Weights of a small GPT-style language model, trained from scratch on English Wikipedia: 10.1M parameters, 372M tokens.
MLP neurons of a small language model. Each row is named by its layer, matrix (up: input weights) and neuron, and shows model dimensions 80-175. Each number is 200 + 30 x the weight over its row's rms, rounded and kept within 0 to 999.
After each neuron's rows, "fires on" lists the tokens most often at its 100 highest values on Wikipedia text that the model never trained on. A number after a token or word is its count.

L7.up743,202,204,258,238,194,172,236,165,262,201,297,140,231,186,219,214,209,164,165,168,160,196,209,141,211,197,165,280,136,209,170,137,186,250,226,211,209,174,206,161,184,184,175,235,224,200,156,182,216,221,182,198,185,164,209,203,205,221,178,238,208,194,126,241,234,196,187,180,157,229,212,200,219,206,212,219,206,185,275,236,216,218,170,190,195,249,215,243,173,161,172,193,156,169,218,245
fires on: " in" 33, " and" 6, "pon" 5, "tra" 5, " late" 4, " of" 4

L5.up378,272,222,204,173,199,226,231,185,195,205,186,203,200,205,188,243,196,202,161,211,167,169,124,204,134,176,157,199,208,189,258,213,205,229,208,174,148,201,195,223,214,206,223,199,224,233,235,199,208,203,164,182,149,193,192,211,211,245,120,259,217,181,252,244,178,190,202,144,175,162,234,219,178,144,171,213,215,222,146,206,182,197,232,204,218,206,252,162,214,178,210,186,196,175,167,180
fires on: "te" 18, "st" 14, "se" 9, "e" 8, "p" 4, "ped" 4

L5.up860,232,189,182,246,193,199,214,201,233,181,168,180,197,189,180,201,189,221,206,198,207,222,224,209,238,137,206,213,172,204,219,216,238,213,249,227,179,185,142,173,182,202,127,242,167,147,239,155,225,199,125,268,207,183,191,207,201,203,223,174,195,228,231,261,158,187,163,162,195,170,190,166,195,159,184,246,167,169,234,178,146,181,228,195,198,269,168,215,201,170,147,198,225,192,169,201
fires on: "ed" 17, " to" 11, " in" 10, " with" 7, " contract" 4, "On" 4

L4.up217,213,204,179,159,185,150,243,198,144,157,128,205,152,191,213,253,229,163,243,187,209,183,236,194,178,212,216,211,237,179,153,168,207,232,171,204,232,178,180,177,221,206,241,250,200,185,196,210,199,143,241,179,245,207,240,242,164,224,161,203,211,194,202,204,181,176,183,285,195,158,179,203,167,196,199,181,232,162,245,193,214,134,204,224,266,259,129,227,220,229,197,239,181,189,201,201
fires on: " un" 24, "Ch" 13, " Col" 6, " Un" 5, " arch" 5

L5.up83,223,234,215,174,147,199,150,239,177,273,229,187,192,211,235,151,220,242,198,261,209,224,220,228,203,137,177,131,183,167,218,228,254,264,216,217,185,184,204,168,195,141,159,200,211,243,142,181,172,214,207,150,210,193,181,221,183,220,174,243,192,160,202,224,202,210,189,178,185,207,158,203,224,206,171,206,187,150,192,167,223,142,186,183,216,177,163,208,176,192,241,166,234,162,217,154
fires on: " this" 22, " that" 16, "qu" 12, "ga" 10, "gu" 5, "ba" 5

L4.up201,198,239,262,181,182,232,183,275,232,217,222,183,209,208,187,218,196,227,170,181,162,176,166,190,199,190,156,197,173,182,204,204,153,202,200,223,181,217,195,207,210,255,220,233,167,189,181,213,193,233,211,264,239,159,157,242,210,223,211,190,238,139,198,183,148,188,159,190,245,189,199,248,214,206,224,231,218,249,233,223,139,269,252,200,177,177,191,183,173,188,228,193,213,161,220,157
fires on: " season" 16, " =" 14, "===" 13, "\n" 10, "th" 6, "==" 6

L5.up989,231,188,204,184,123,172,215,183,187,206,208,208,159,237,181,184,234,213,183,256,155,223,228,175,227,216,202,245,204,189,183,233,201,167,197,191,206,218,229,219,199,226,218,258,174,204,154,203,172,208,277,172,249,251,187,166,212,225,212,174,198,137,240,227,228,158,177,229,185,205,188,206,220,195,167,194,167,161,215,194,187,179,187,210,191,227,230,198,235,165,183,190,194,164,141,182
fires on: " New" 19, " in" 13, " North" 9, "," 7, " located" 6, " Al" 6

L4.up152,189,240,182,252,227,259,217,213,187,187,205,182,222,201,169,269,253,223,173,200,204,176,193,213,236,215,179,195,200,192,172,197,125,181,210,200,211,244,241,194,212,117,147,239,164,203,191,203,182,201,218,230,180,149,214,219,199,237,228,229,241,223,183,165,180,248,201,233,207,226,138,236,143,247,183,210,229,181,260,204,248,196,206,198,196,154,171,193,168,189,209,223,212,242,164,130
fires on: "," 32, " –" 17, ";" 7, " known" 5, "-" 5

L7.up99,221,217,165,235,150,170,252,212,211,190,206,219,203,206,197,217,218,206,125,209,195,203,217,215,232,184,183,230,193,261,213,198,199,232,223,172,206,258,209,223,218,198,162,278,203,180,139,235,174,195,173,245,175,163,209,186,228,186,159,229,229,144,237,200,194,185,231,231,178,197,184,249,158,197,188,225,210,162,240,216,265,220,226,205,180,210,210,197,173,134,228,168,199,211,160,224
fires on: "," 54, "." 24, " and" 7

L7.up1019,166,153,220,245,236,212,241,261,219,212,227,180,238,234,228,237,221,156,209,185,190,219,199,183,202,189,162,221,195,246,190,201,192,203,195,190,210,224,159,220,247,224,141,191,210,237,162,152,202,188,238,210,177,184,213,228,217,233,183,169,184,209,148,201,163,190,131,194,201,209,200,194,247,190,251,233,219,180,231,207,179,231,181,234,151,172,179,188,182,215,168,198,204,159,163,205
fires on: "\n" 24, " ==" 15, "==" 14, "History" 9, "s" 4, " ===" 4

L4.up93,211,216,247,185,206,189,190,231,280,168,199,212,216,220,166,192,183,179,166,218,171,202,227,199,145,215,228,219,169,249,183,237,262,168,205,186,173,191,188,201,190,215,201,199,177,199,226,165,208,215,195,219,190,250,204,201,242,185,195,194,210,155,223,203,121,203,172,178,137,228,177,219,196,142,154,184,172,254,244,220,187,191,201,222,229,227,238,247,230,181,214,174,231,218,216,176
fires on: " season" 18, "year" 15, " in" 14, " period" 5, " contract" 5, "(" 5

L5.up950,196,228,214,211,223,174,236,223,201,212,231,185,148,137,150,195,232,169,160,230,155,178,154,180,194,140,185,154,208,223,189,254,182,188,177,203,183,248,216,247,180,227,181,211,212,169,150,236,199,174,214,149,207,173,223,138,238,193,139,228,175,169,181,199,184,200,188,210,184,182,197,229,233,244,208,228,166,192,207,201,205,212,202,178,162,194,235,189,260,186,225,186,197,204,171,222
fires on: " of" 62, "," 20, "-" 8

L7.up1000,215,196,219,204,172,177,227,212,227,246,199,180,215,161,215,203,218,252,174,158,187,227,229,214,211,226,154,194,186,233,213,172,176,226,229,189,232,207,180,194,165,239,179,193,154,195,263,228,216,189,194,234,141,172,213,186,199,199,182,209,253,199,189,207,205,214,218,185,155,178,202,176,225,174,248,242,157,240,268,168,209,215,152,199,175,205,137,213,212,121,203,147,207,244,202,217
fires on: " and" 25, ")" 20, "," 19, ";" 15, ");" 4, " in" 4